Weights of a small transformer language model.
Training: a variant of Adam for these matrices, 126M tokens, 3834 steps.
MLP neurons of a small language model. Each row is named by its layer, matrix (up: input weights) and neuron, and shows model dimensions 0-127. Each number is 128 + 32 x the weight over its row's rms, rounded and kept within 0 to 255.
Before each neuron's rows, "fires after" lists the tokens most often just before its 100 highest values on Wikipedia text that the model never trained on.

fires after: " the", " with", "'s", " L", " old", "he"
L9.up359 [175 155 201 162  99 146 173 133 120 130 119 156 164 147 136 115 155 156 119 121 115  64 132 112 130 197 174 141 163  79  90  67 126 141 175  45 142 122 142 208 124 106 130 119 125 135 126  95 109  73 130 117 164 192 150 135 169  98 119  96 117  93 109  90 169 159  98 110 142 117  50  85  60 104 161 134  76 187 103 154 148 195 128 106  70 136  77 145 159  87 102 150 161 116  95 163 135  80 133 132 118 138 154 104 110 131  97 118 121 140 116 112 131 112 142 161 134 126 133 141 154 131 128  90 134 146  91 145]

fires after: " M", " F", "M", " r", " f", " V"
L4.up185 [178 103 103 109 155 161 102 167 136 141  88  82 151 132 194 149  98 101 128 122  96  89 143 113 148 112 129 107 142 131 168 105 132 156 158 139 115 162 120 135 174 147 134 172 119 128 118  40 101 152 182 169 141  98 104  61 131 154 134 116  87 112 123 118 150  95 173  83 106 120 187 124 121 100 181 177  78  92  84 116 111  69 112 136 163 156 175 161 140 135 118 156 153 105 112  74 153  98 148 155 154 157  83 141 128 144 151  98 132  71  77 145 121 139 185  73 180 139 106 124 143 131  91 166  80 126 111 180]

fires after: " ", " M", "-", " t", "–", "iz"
L2.up356 [150 138 170 157 118 125 159 118  92  75 119 146 148  47 100 115 149 126 162 151 152  77 130  87 169 121  96 155 123 128 135 129  64  79 122 155 127 106 117 136  93 152 129  84 175 128 162 109  66 111 176  60 188 116 184  89 131 124 135 109 126  64  91 152 123 103 129 120 156 166  70 148 125 122 117 112 150 156 100 182 208  84 175 141 107 123 137 136 112 112 104 149 125 164 105  69 109  70 107 140 135 154  80  98 161 161 130 121 141 132 130 168  87 100  82 106 141 111 112  82 144 120 158 135 166 191 130 107]

fires after: " \"", " (", " de", " Re", " s", " con"
L4.up804 [ 78  80 112  96 141 154 127 157 108 117 132 142  90 150 148 185 202 110  89  80 154 171 133 139  76 157 101 122 159 175 105 155  73 138 149 134 134  60 120 178 126 140 108 159 118 159 117 168  71 117 122  74 131 111 210  85  70 161 110 138 120 126 100 143 134 111 124 114 122  96  69 209 146 152 115  78  96 188 122 113 113 136 139 181 119 172 146 121 149 105 122 178 109  86 101  99  99 136 150 120 159 142 103 119  46  99 131  97 148 108 147 135  88  56 119 122 111 183 105 125 135 142 187 122 107 107 114 142]

fires after: " re", " (", "-", " \"", " w"
L4.up599 [113 149 159  73 160 109 134 182 162  78 134 156 127  61 121 134 150 107 147 158  47 149  83 178 122 132 114  65 159 146 179 111 150 117 133  95  92 115 159 136 195 134 153 129  75 167 115 151  69 147 156  69 197 125 178 125  79 121 114  94 156  81 105 162 175  93 144 134 117  95 132 152 130 145 102 154 168 147 133 140 176 124 125 104 110 112 113 161 199  34  51 121 162 178 156 100 126 151 141 166 115 145 137  84 128 176 176 130 168 142 121 121  97  73 134 140 145 160 129 102 100 108  60 146 209 165 136 156]

fires after: " |", " ", ","
L9.up127 [119 171  93 116  95 139 104 145 161 116 135 160 106 138 152 166  54  71 130 206 112 138 109 119  89 138 164  62  93  96 174 138  95 102 126 141 106 143 134 110 146 128 141 101 120  44 156 111 104 139 163 120  67 100 182 108 189 130  89 154 147 136 153 127 216 164 153 144 129 185 112 109  56 101 174  71 164  71 131 172 127 149 104 187 110 153 146 131  90 193 167 130  91  97 129 151 128 122 158  91 126 143 112  96 127 131 130 116 145 161  66 142 125  93 139 117 153 129 101 123 119 152 194 134 117 151 156 158]

fires after: " f", " F", " B", " K", " R", " G"
L3.up302 [183 112  98 116 162 168 155 126 158 157 133  96 126 157 129 190 144 121 122 165 111  71  98 142 157 127 102 112  93 147  62 168  99  92 176 127 132 195 120 124 171 179 139 129 116 149 144  91 115 129 125 113 231 117 129  99  72 141 117 178 101 174 106 181 162 135 119 123 114 104 140 125 108 154 139  83 117  91  93  85 168 117 157 172  67  76 116 100 122  81 104 115 124  98  98  92 154  54  94 127 127 110 163 126  72 140 169 194 129 120 156 165 101  65 142  87 103 174 127 135 161 116 162  94 118 159 163 130]

fires after: " Geor", " Roman", "g", " Country", " west", " West"
L2.up717 [153 209 175 135 152 109 142  57  56 158 142 133 151 165 147 141 142 175 159 113  77  65 129 116 143 155 124 169 150 172 115 108 153 150  86 136 164 136 216 186 148 101  98  91  97 106 151  93 149 127 182 148 171 166  77  98 128 103 106 120 125 141  92 197  99 170  95 111  87 194 180 124 122 125 148 104 175  54 156 187 116 129 106 154 131 125 151  55 167 145  76 135 130  69 130 137 103 141 122 144 154 140 135 134 146 144 104 135  79 120 157 119 158 122 117  85 152  75  80 129 180 103 138 147  99 151 144  93]

fires after: ",", ".", " where", " He", "6"
L4.up891 [172 139 132 140 167  95 133 103 144 139 102 117 128 157 146 111 153 110 136 202 136 151 177 169 130 143 115 166  97 141 155 160  76  77 170 144  89  85 131  91  85 123 153  86  96 136 100 124  91 139 144 109 104  99 147 115 102 117  78 134 116 146 140 137 189 183 109 135 196 182  86 148 157 135 188 109 142 183 136 202 136 115 114 184 152 153 100  96 135  66  71 120 144 169 139 150 129 115 102 106 101 149 147 109 124 101 120 114 158 151  98 148 160  85  82 128 190 158  74  92  76 173  60 104 105 102 138 129]

fires after: " I", " s", "A", " Ser", "ra", " the"
L2.up397 [136 118  62 187 139 127 104  88 149 129 107 127 123 143 115 104 165 127 140 142 136 111  98  89  93 143 101 135 110 203 128 141 145 156 133 164 160 118 134 118 116 132 145 103 135 181 196 140 134 110 194 109 118 117 160 104 121  95 118  56 192 126  86 134  78 133  62  70 123  91 171 111  88 107 188  48 167 105 106 149 142 149 170 145  93  74 171 179 100  91 105 117 176 110  50 106 127 103 114 113 126 154 119  69  85 105  83 106 111 180 171 109 163 132 133  98 139 158 118 203 117 143  70  85 102  88 120 139]

fires after: " L", " Al", " al", " G", " l"
L3.up42 [166 137 105 156 123 136 129 138 131 115 159 167  97 146 131 129 129 108  90 150 142 121  72 137  82  89 144  68 122 102 130 100 124 123 111 122 132 170 151 109 127 161 113  74 117 130 174 147 135 118 144  35 133  64 135 149 161 158  91 100  80 111 158 114  91 129 147  62 128 124 117 138 125 173 135 118 168 117 177 136 157 136  65 181 123  66 201 165  98 129 102 143 162 170 118 160 128 142  93  59 138  60 180 125 164 105 137 141  74 196  97 135 103 101 129 149 148 143 176 105 140 122 161 154 119 144 141 124]

fires after: "w", "h", ",", "u", "el", " W"
L2.up245 [135 119 197 191 152 102  94 152 110 128 141  71 141 174 142 133  99 162 126 117  90 159 178 182 157 164 124 145  70 102 134  91 143  67 100 115 100 111 181 156 193 117 134  70 126 159 166 137 149 138 126  85 105 121 102 167 112 145 107 102 161 122  83 130 103 187 125  89 163 154 147 100 149  84 114 158 142 121 112  94 171  94 134 104 122 103 195 103  92 173 125 128 117 134  66 107 143 150 122 110  37 157 130 116  92 161  74 165  95  64 101 139  84  99 186 103 141 145 143 136 199 116 119 164 117 129 163 166]

fires after: ".", ".\n\n", "202", "°", ","
L6.up211 [207 148 186 173 159 195  82 133  35 145 115  88  99 141 164 115 125 115 127 133 130 148 173 105 128 118 177 164 124 179 140  90 104 124 103 154  92 161 118  93  63  89 180  86  97 168 152 128  68 144 101 178 124  88 141  67 159 138 107  90  99 130  44  98 108 115 163 130 110 171  90  80 191  97 130 100 112 127 106 185 147 129 116 164  97 130 141 130  97 116 146 119 121 157 130  52 169 134 123 164 136 169 138 146 129 120 181 111  80 153 139 128 154 147  90  89 120 165 117 100  77 137 117  99 118 112 126 110]

fires after: " (", "-", " d", " \"", " |"
L3.up766 [141 156 123 125 173  87 175 147 139 109  61  99 103  90 160 155 133 127 157  98  94 144 171 129  94 120 112  92 147 143 161  80 147 127 166 123  64 126 174 172 115  80  95 123 119 179 107 131 135 135 110 130 128  97 191 106 133 170  72 158 153 130 161 106 163 118 105  75 192 136 108 139 192 165 116 110 141 102 138 143 176 180 127 123 149 134 132 137  97 146 135 153 177 144 102 106  72 148 133 127 170 122 150 108  85 117 147 158 131  81 152  76 171 105 108 190 157  92 117  71  87  90 148  93 127 121 191  56]

fires after: " (", " un", " \"", " medal", ","
L4.up226 [116  85 140 114 147 107 152 131  87 149 112 161 160 125 178 101 128  52  76 152 130 137 167 135 133 175  91 128 160 172 130 129 102 142  99 154 106  97 149 161 179 105 180 155 141 127 111 132 126 127  85 157 157 107 176 133  93  95 106 101 138  91 158 143 191 141 111 134 160  70 118 122 155 122  69 136  87  96  72 103 197 150  74 137 179  98 151 147 140 120 116 163 157 111 134 135  60 147 102 103 147 136 114  92  48 168 120 101 128 130 147 159 144  48 162 129 119  92  74 125 126  63 104  53 141 166 159 103]

fires after: " ", "y", "i", "ham"
L9.up571 [162 125 119 143  89 131 103  63 114 143  63 120 154 120 104  76 126 127 102 147 145 101 116 156 131 205 157 152 135 156 130 141  95 183 135 199 140 126 112 160 124 164 108  89 149 178 132 174 100  85 128 118 146  99  89  91 132 128 152 148 134 146 157 175 141  98 104 113  80 139  65 191 146 141  86 111 167 109  50 153 139  86 145 159 144 159 106 139 160 153  94 132 153 103 173  52 184  87  79 125 164 119 130 175 121 122 138 141 126 111 120  94 107 103 132  89 186 148 129 118 161 123 114  97 135 160  70 212]

fires after: " the", " C", " B", " W", " c", " w"
L4.up945 [118 128 145  74 137 136 123 125  93 135 133 186 190  96  85 145 129 147 121  57  95 135 114 165 169 125 178 148 133 144 184 154 174  85 150 114 110 150 136 156 134 107 131 182  73 117 116 178 126 174 153  47 158  98 140 101 106 154 161 125 111 148  71 198 102 179 144  85 131 122 127 126 120 101 160 146 134 109 102 165 217 126  85 115 118 131 128  94 159  54 113 154 168 159  95 121 111  95 103 163 121 143 122 160 144 108 109 161 218 141 189 152 161 104 124 140 126 125 128 150 105 112  93  96  70 171 141 121]

fires after: " ar", " the", " d", " D", " The", "andidate"
L4.up242 [151 160 106  97 165 117 101 147  96  94 120  92 101 158 116 178 140 116  83 161  88 117 130 156  45 136 123 149  92 129  84  75 173 145 116 136 109 101 128  80 143 111 138  86 132 139 116 148  91 146  97 116 137 145 132  97  84 138 173 129 139 150  69 137 132  91 181 185 109 111 106  96 112 114 148  86 149  84 152 131 123  70  56 134 115 153 142  99  67 113 121 159 126 145  87 125 159 104 132  95  87 114 142  66  99 170 161 105 187  94 176 120 151 163 205 129 198 140 179  84 145 172 161 179 108  74 121  67]

fires after: " f", " S", " (", " F", " O", " Sc"
L2.up3 [176 111 158 167 135 136 115 142 183 133 138 127  90  78 143 137 144  77 134 174 146 135 131 145  96 137 109 131 118 122 185 103 112 178 118 171 163 156 123 159 142 182 170 107  84 154 155 117  54 196 141 102 157 139 159  47 155 113 132 128 108 156 138 136  55 182 140  87 116 146 101  67 130  60 114 151 101 167 150 137 133  93 134 196 105 114 132 118  90 105 104 125 161 173 111 120  79  64 122 136 125 156 157 108 142 129 165 120 160  73 148 127 147 118 128  47 172  76 127 105 173 124 132 151  85 125 162  83]

fires after: " ", " M", " m", "\n"
L3.up841 [166 135 152 100 126 120 130  59 135  69 151 147  90 110 105 171 165 123  89 138 152  92  69  99 124 175 180 108 149 161 137 141  76 157  92 168 126 157 107  80 107 120 128 157 103 171 147 127  73  94 177 117 112  41 158 113 104 106 144  88 165  98 131 157  87  81 119 108 123 180 162  94 115  91 158 109 132 139  93 118 158 189 109  93 125 138 159 110 108  99 163 134  54 145 154 113  89 114 117 125 122 118 110  86 133 165 147 145  89 126 108 127 156 101 117 120 201 140 115 155 164  91  69 103 129 176 133 122]

fires after: " the", " d", " an", " e", "'s", " t"
L4.up194 [174 101 170  92 135 132 146 103 155 132 153 105 134 128 144 121 165  57 131 127  98 156 220  94 138 157 115 142 157 156 125 146 153 169  73  95  69 163  81 157 162 137 199 134 136 158 137 126  99 152  96 117 118 144 134 110  95 104 155 125 104 127 149 122  91 142 139  84 174 139 123  78 147  54 132  96 165 146 107 143 150 163 121 110 174  81 124 117 157 129 133 169 111 128 102  31 117  75  64 102 142 155 138 148  90 136 102  95 143  99 162 142 162 139 165 125 160 175 149 147 141 158 109 155 128  97 147 151]

fires after: " |", ";", " a", " the", " was", " with"
L4.up918 [143 151 137 130 174 139 145  83 147  73 155 136 153 145 160 123 155 179 125 181 124  95 150 152 149 127 164 176 154 165 120 123 126 159 129 104  88 143 186 128 136 110 187 145 138 123 119 106 150 106  94 144 143 100 139 122 138 154 150  99 151  69  93 144 108 138 181 186 137 137 102 123 165 125 116 132  86 165  99 128 159 152 152 139 108 143 125  94 189  97 146 179 122 103 121  98 141  77  96  67 156 139 111 134 155 206 158  89 146 115 111 119  77  82 120 125 197 126  80 121 114 156  70 101 145 110 110 123]

fires after: "-", " s", " ex", "–", " def", "/"
L2.up271 [130  91 149 205 170 189  95 101  92  71 175  66 108 102 139 134 120 113 134 141 138 150 164 119 143  83  91  88 128 142 135 102  61 188 119 194 145  95 153 124  77 135 163 168 112 130  57 104  36  76 117 122 169 172 165  90 117 103 147  95 131 122 149 163 176 177 142 129 128 170  86 175 109 147 142  91  73 140 168 118 139 210 138 125 157 103 140 178 123  87 142 143 122 128 141 107 137 164 112 152 116 158 132 128 131 119 180 132 169  94 108 125 121 127 149  84  98  55 142 138  95  63 172 155 144 123 138 123]

fires after: " B", " F", " S", "r", " U"
L2.up773 [177  93 131 110 152 144 138 189  56 117 128  84  89 175 139  50  58 132  92 112 111 139 140 194 122 120 113 131 176  80 123  92  92 139  83 126  89 154 124 185 168 153 110 173  97  70 128 145 139 130 145  96 156 173 185 131 155 114 136 132 108 219 100 136  62 159 126  60 142 215 155 143 135 110 143 126 129 125 129 130 181 104  96 118 169 164 179 127 148 141 133 142 140 128 126  78 156  99 104 163 114 151 115 184 143 151 136 123 105 102 100 107 127 131 119 172 151 130 120 109 156 175 115 120 116 175 131 118]

fires after: " T", "T", " R", " t", "a", " d"
L2.up744 [107 135 108  98 155 146 129 116 165 156 142 132 170 175  64  69 149  79  80 101 111 117 215 107 135  67 155 138 124 127 117 162 117 151 130 128 108 158 114 183 138 139 103 139 146 111 106  65 131  84 137  99 147  76 114 109  95 158 128 128 143  97 154  93 116  96 139 121 150 140 159 121  83 193 141 142 162 141 177 180 124 147 134 102 114  47 129 141 123 123 161 192 184 120  89 112  92  84  70 125 130 117 173 153 106 115 113 111 185 103 154 161 145 113 128  68 146 159 192 130 114 116 104 120  88 155  86  45]

fires after: " T", "h", " K", " L", "w", " W"
L4.up137 [122  86 142 177 116 167 149  54 101  92 140  97 115 161 102 136 109 165 126 115 112 109 165 107 143 115 116 138 153 141 132 155 105  81 151 132 123 120 190 180 165 140 130  96 196 105 121 155 148 154 142  63 114 125 143 135 113 126  76 185 131 144 107 100 169 135 165 108 166  73 137  96 106 134 113 143 117 107 149 109 200 169 176 155 118  83 110  87 173 132  80 166 117 120  91 185 197 124 147  91 112 135 143 137 129 159 111 198 145  99 135 138  58 114 105 117 170 114 119 128 192  81  77 139 137 182 179 172]

fires after: " M", "-", "M", " Sw", " m"
L6.up773 [104  90 111 110 151  98 133 160 130 122 142 153 160 145 131 171  77 138 114 168 153 104 115 166 142 116 169 113 132 133 184 146 133 160 112 117 115 164 178 153 139 159 111 199  97 105 156  51  98 134  49 132  95 116 126 123 132 178  95 143 133 120 157  76 132  45 163  89 153 119  69  98 154 138 152  85 117  59  93 146 122  95  92 156 160 120 140  32 115 135  63 149 106 115 130 121 118  92 149 137 136 112 133  97 108 219 109 101 174 145  51 126 110 128 127 144 139 176 101 132 179 127  85 152 141 125 153 134]

fires after: " |", " App", "-", " c", " d"
L3.up8 [160 136 140 168 128 137 167 110 196 152  64 124 130 176 131 130 174 154  91 167 130 145 179 112 149  60  73 115 121 190  97  72 151 141 104 127  89 184 121 129 130 106 149 110 103 149  77 137  96  99 135  63 118 140 149 118 140 105  82 141 151 114 181 139 140 140 109 126 118  88 100 156 150 141 143  97 121 123 153 150 158 191 120 120 191 149 117 112 172  90 135 192 129 144 113 114  60 122 114  90 141 165 105 122  88 136 110  85 142 145 126 198 176 108 147 117 176 181 127 157 121 148  73  67 115  83 142 179]

fires after: ".\n\n", "==", " h", ".", " H"
L6.up646 [148 139 168  92  97 134 143  29 114 168 110 136 154 162 180  64 160  94 108 117 103 103  81 186 101 164 124 143 149 147 137 167  98 121 188 127  82 150  84  98 123 156 177 126 119 136 150 120 111 153 150 149  93 121  92 130 112 152 148 115 135 175  40 121  73 109 127 103  90 136  94 107 109 162 110 117 111 161 128 136 164 134 136 167 137 147 150 116 134  87 136 158 145 177 152  90  56 133  76 160 162 141 135 122  55 119 143 133 132 142 133 117 137 105  97 155 117 172  89  96 105  76 141 148 147 181  57  93]

fires after: " B", " A", "h", " K", " F", " H"
L3.up784 [ 94 104 146 172 125 124 127 118 120  65 117  93  65 173 100 178 122 171 101 104 104 132 110 144  80  64 177 170 146 113 111 168 123  96 148 115  70 154 143 194 103 152 139 183 186  86  90 142 144 113 165 116 160 161 107 136 130 112 108 194 119 170 115 155 127 119 195  94 125 145 118 142 140  90 148 113 142  64 129 162 150  96  50 156 128 101 111 120 165 131 135 173 133 118 109  88 161 124  73  78 173 114 148 110 117 157 155 187 172  85 152 143 156  94 163 129 168 149 158 106 176 114 162 148 146  57  96 121]

fires after: " ", " R", "M", " |", " B"
L6.up218 [204 124 134 109 138 106 127 122 162  52 147 115  95 139 158 172 177  76  86 109 138 118 152 158 144 132 128 180 181 147  75  92  69 117 137 132  73 191 128 121 181 158 126 146 139 136 123  67  76 113 150  70 235 156 117 117 144 119 173 150 108 114  81  86 104  94 128  97 116 124 119 148 119 157 152 138 102 151 127 181 160 165 108 117 103 188 151 136 123 101 105 134 175 135 129  73 151 122  83  98 139 146 184 108 149 141 166 156 142 118  83 145  90 155 170 154 135 156 179 150 137 116 128 102 136 147 151 157]

fires after: " H", "a", " B", "ed", ")\n", "ceeded"
L2.up156 [117 176 180 113 173 131 135  66 150 122 128 122 115 112 114 150 109 149  94 136 164 138 134 112  84 143 124 138 187 144  90  57  87 120 103 138 125 105 126 166 156 156  81 185 115 124 152  76 194 149 125  48 140 111 125 168 141 142 104 157 147 142 170 137 147 152  97 158  92 143 117 126 136  97 134  91 103  92  88 137 183 117 117 162  88 131 170 161 139 130  95 172  97 131 114  79 109 131  72  91 110 154 103 127 151 157  98 127 132 141  98 176 156 143 158 146 199 139 171  64 132 161 111  96  93 107 131  56]

fires after: " |", " to"
L9.up716 [125 166  46 102 129 118 148 185 174  41 116 127 129  75 153 166 143 138 121  93 111 148 124 138  92  94  74 126  69  73 145  90 126 154 134 123 136  88 164 111 136 193 127 142 126 102 171 169 161 176 190 115 123 101 139 156 169 144 137 109 136 104 180 178 189 138 136 137 104 131  59  62 118 116 146 113 115 111 101 142 134  93 145 155 117 164 131 130 133 156  70 126  57 110  97 133 169 130 100  88 139  98 121 116 169 126  69 180  65 123  97 154 127  93 111 166 175  98 116 166  82 149  75  82 149 122 142 168]

fires after: "-", "==", " |", "3", "==="
L4.up316 [ 72  89 199 118 181 131 103  96 131 131 106  92 166 122 181 106 118 147 122 158  93 100 101 167 174 148 117 169 113 163 141  64 118 141  84 103 159 137 118 104 137 137 125 137 134 166 154 187  98 183 132  98 142 150 127 125  68 138  59 124 113 152 154 138  90 137 121 115 174 152 121 120 113  94 144  89 122 150 109 169 145 134  99 188 155 150 163 120 162 131 122 198 166 100 100 117 104 103 134 105 156 169 134  85 115 127 156 112 156  72 136 157 160 142  74  85 169 110 109 155  56 102  80 116 130 112  99 125]

fires after: " c", " st", " Russ", " w", " Lab", " W"
L4.up48 [123 163 151 207 159  81 136 116 119  90 101 124 187 120 135  88 137 175 133  94 117 185 127 109 103 124 160 193 165 156 111 102 106 124 131 125  75 160 161 150 149 130 103 165 117 125 109 196 143 147  67 116 191  81 154 145 119 103 140 103  77 190 104 148 128 118 154  97 130  96 124  80 122 120 173 132 123  86 128 141 137  96 116  95 164 184 124 120 143 164 104 187 101 164 116 146 129  98  68 129 104 107 121 138  80 172 127 132 150 120 122  78 107 113  92 159 139 106 106 155 123 183 155  88 124 158 136 143]

fires after: ".", " The", " the", " Gold", "|", " his"
L6.up528 [128 158 133  73 170  65 134 188 119 109 103 102 107  74  80 109 146  96 192 115 119 116 109 127  82 155 147 171  88 173 162 148 151 103 103 119 126 104 189 137 164 173 151 164 144 113 129  73 117 156 166 102 150 130 123  27 131  66  98 118 174 158 109 165 198 136 174 105 159 106 118 102 131 148 158  70 155 115 150 160 160 110  90 159 132 152 173  96 123 123  83 171 107 164  98  73 158  79 137  97 122 187  81 149 118 150 137 135 141 184 152 137 152  85 204 133 124 158  78  68 121 128 140 161  91  41 123 185]

fires after: " f", " v", " m", " Mon", " M"
L3.up321 [ 95 150 126 173 160 157 160 106 172 128 111  91  98 102 132 125 132 172 164 132 121  99 143 146 102  98 145 150 169 114 120 185  96 166 157  93 132 159  94 154  95 158 133 143 129 138 113 111 153  91  59  91 194  76 114 118 145 163 135 189 112 150 124  99 124  69  91 119 214 135 167 117 107 187 150 117 117 177  73  88 146 123 131 131 144 158 150 133 120 121  91 196 114  57  59 126 166  80 118 184 111 196  89 163 156 114 103 127 142 159 128 118 112  54 141 159 142 148 114 157 179 113 123  77 122 125 118  96]

fires after: " |", "t", " l", " L"
L11.up565 [206 178  77 122 115 157 138 144 129  39  89 143 101 132  83 177  90  69 100 174 124 133  91 147 144  85 181 120  86 154 172 137 167 122 207 155 119 160 115 103  77 133 168 137 165 143 108  88 159 143 197 118 135 103 118 169 125 110  84 158  87 172 167  78 114 140  88 118 117 127  74 164 155 145  89  64  97 182 106 138 110 141 102 133 131 134 153 123  84 172  92 132 181 141 127 165 172 125  79 156 119 111 152 140 129 157 104 103 164  78  80 110 100 117 110 160 136  97 164 104 122 137 137 120 141 131 157 117]

fires after: " h", " c", " f", " H", " W", " w"
L4.up452 [112 173 155 152 116  81 148 147 116 116  81 128 170 205 177 104  94 158 110 132 152 127 124 150 169 131 143 170 171 123 170  84 117  76 130 110  53 118 167 135 143  76 138 128 124 174 116 137  86 176  81 116 123 150 110 125 130 144 124 101 118 156 133 132 161 147 118  35  71 123 152  55 110  59 171 109  93  68 121 101 185 149 109 120 123 101 120 105 134  76  62 116 165 170 127 149  51 119  51 122 118  75 149 133 138 111 127 117 109 102 109 108  57 121 139 120 174 120 149 198 111 139 154 121  92 135 152 153]

fires after: ",", " |", "|", "7", "6", "8"
L10.up150 [137 197  93 135 194 184 113 150 159 119 101 169 160 163  73 180 154 106 102 122 109 108 175 140 125 121 148 144 108 126 165 170 151  85 195 125  72 107 134 162  84 149  86  68 100 136  91 149 129 147 163 154 118 133 117 106 177  69  88 134 134 106 158 136 160 125 140 121  50 182  85 143 157 115  97 183 133 125 134 156 153 111 118 127  86  84 128 128 114 142  94 104  89 132 103 161 141  90  97 117 123 113 110 118 149 149 134 134 126  88 130 142 154 118  85 159 164 116 159 193 146 163  75 126 125  73 198 178]

fires after: " G", " T", " H", " Al", " D", " K"
L3.up194 [138 109  88 187 175 175 136  95 191 103 117 166 123 117  94 114 131 142  79 109 103 120 140 159 105 105  88 105 184 139 107 129 100 148 123 113 177  88 111 145 154 169 119 142  86 149 120 151 113 127 123  94 162 133 149 113 144 118 106 161 174 111 116 133  89 139 180  79 163 111 117  64  70 100 112 153 174 211 131 113 178 150 131 197 163 168  99 119 165 101  93 109 121 118  57 149  83 129  99 133 165 119 126 148  80  91 128 162 111 140 181 112 156 103  76 134 123  76 148 129 149 155  84 159  68 150 147 123]

fires after: " L", " T", " l", "L", " A", " the"
L3.up671 [142 116 162 114 116 114 110 166 158 107 131  98 146 133 172 165 110 105 126 164 151 106 100 113  56 165 149 156 178 183 148 129 118 138 171 123 116 157 139 177 150 169 107 117 126 143  86 134 124 182 104 143 192 132  84 129 179 103 178 160 117 147  91  94  78 137 170 105 102 121 139  72  48  91 184 146 129 189 164 136 148  65 144 157 114 123 103 150 120 107 119 186 104  94 120 137 162 117  64 147 145  60  99 120  66 106 102 143 111 138 121 128 115  87 150  61 125 155 157 135 137  70 118 107 151 149  83 124]

fires after: " |", " Born", "\n\n", " /"
L6.up576 [154 181 110 110 119 107 120 117 139 104 132 152  85  73 174  32  97 102 157 146 112 166 150 161  80 113 163 176 142  86 116  73 102  99 112 151  83 121 181 123 142 121 113 116 148  67 152 140 147 151 130  77 139 106 123  75  71 170 165  60 149  98 128 175 126 134 157 106  95 116 152 106  91 131 193 117 135 129 136 163 172 121 125 155  75 169 180  74  89 141 101 106 161 109 123 157  88 161 128 102 142 112  66 136 132 158 155 139  78 119 125 125 105 116 170 131 129  95 131 165  89 111 172 134 120  72 132 131]

fires after: " s", " st", " sc", " S", " def", " b"
L6.up328 [174 164 138 181 142 103 165  97 130  89 135 107  66 110 105 150 122 107 169 159  88 124 163 122 117 111  54 124 129 155 121  96  58 195  98 125 152  81 156 201 133 146 122  90 152 150 148  94  71 191 123 105 145 141 115 127 132  78 115 121 111 138  56 173 181 138 187 134 156 105  98 111 157 114  92 152 145 106 126 132 180 147 147 111 104 119 118  92 101 108 145 182 127 161 114  49  80 176 112 114 161 135 105 111 107 115 179  81 173 211 151 168 148 148 115 100 151 104 125 120  73 158 133 128 103 183 114 132]

fires after: " |", " H", " int", " ab", " of"
L4.up719 [129 148 115 178 108 113 142 159 103 113 173  78 146 133 130 143  91 136 106 128  78  97 163 148 150  94 114 187 139  87 136 113 134  90 101 109 130 110 182 196 156 147  60 143  45 139  79 128 152  91 134 116  95 115 127  91 170 163 117 154 144 137 162 123 137 144 111 110 139 121 112 110  91  99 211 131 161 101 106 106 197 207 144 169 138 182 167  95 134 117 143 125  80 127 141 108 106 120  69 137  74 146 130 130 162 121 102 150  91  82  89 172 112 121 119 124 183 145 119 126 120 133 116 139  96 119 148  91]

fires after: "h", "b", "B", "ar", " K", " B"
L2.up477 [165 148 139 150 111 181  94 116 175 167 156 124 150 127 123 130 163  89 145 171  83 106 162 146 108 142  95 112 106 162 169 120 100 105 172 184  87 135 154 130 120 127 154  74 112 179 117 118 108 112 169 152 146 143 152 150 147 135 140 105 127 198  48 155 187  69  94  98  86 116 100 185 140  91 109 135 161 143  68 159 151 100 175 194 118  82 127  93  98 137 186  94 157 167 117 110 101 164  78  82 147 101 161 116 128 149 186 161 170 146  98  94 122 113 176 124 124 208 117 152 118 121 125 113 167 171 112 120]

fires after: "-", "ed", "\n\n", "ceeded", "an", " S"
L3.up812 [141 176  98 116 184 181  93  54 126 140 137 132 123 104  83 162 141  85 177 157 127 126  73 131 122 131 114  93 115 161 107  95 132 117 170 133 114 107 122 101 187  99  98 125 145 108 154 132 125 189 124 121 154  95 163 108 160 127  94 165 156 206 156  82  99 145 115 133 182 116 119 130 119 122  99 141 161 143 121  72 106 171  43 164 160 133 178 112  44  94  49 103 135 108  85  71  95 145 150  86 140 144 170 129 143 165 131 108 160 130 152 134 131 103 129 114 147 129 131  16 111 132 179  75  86 133 132 125]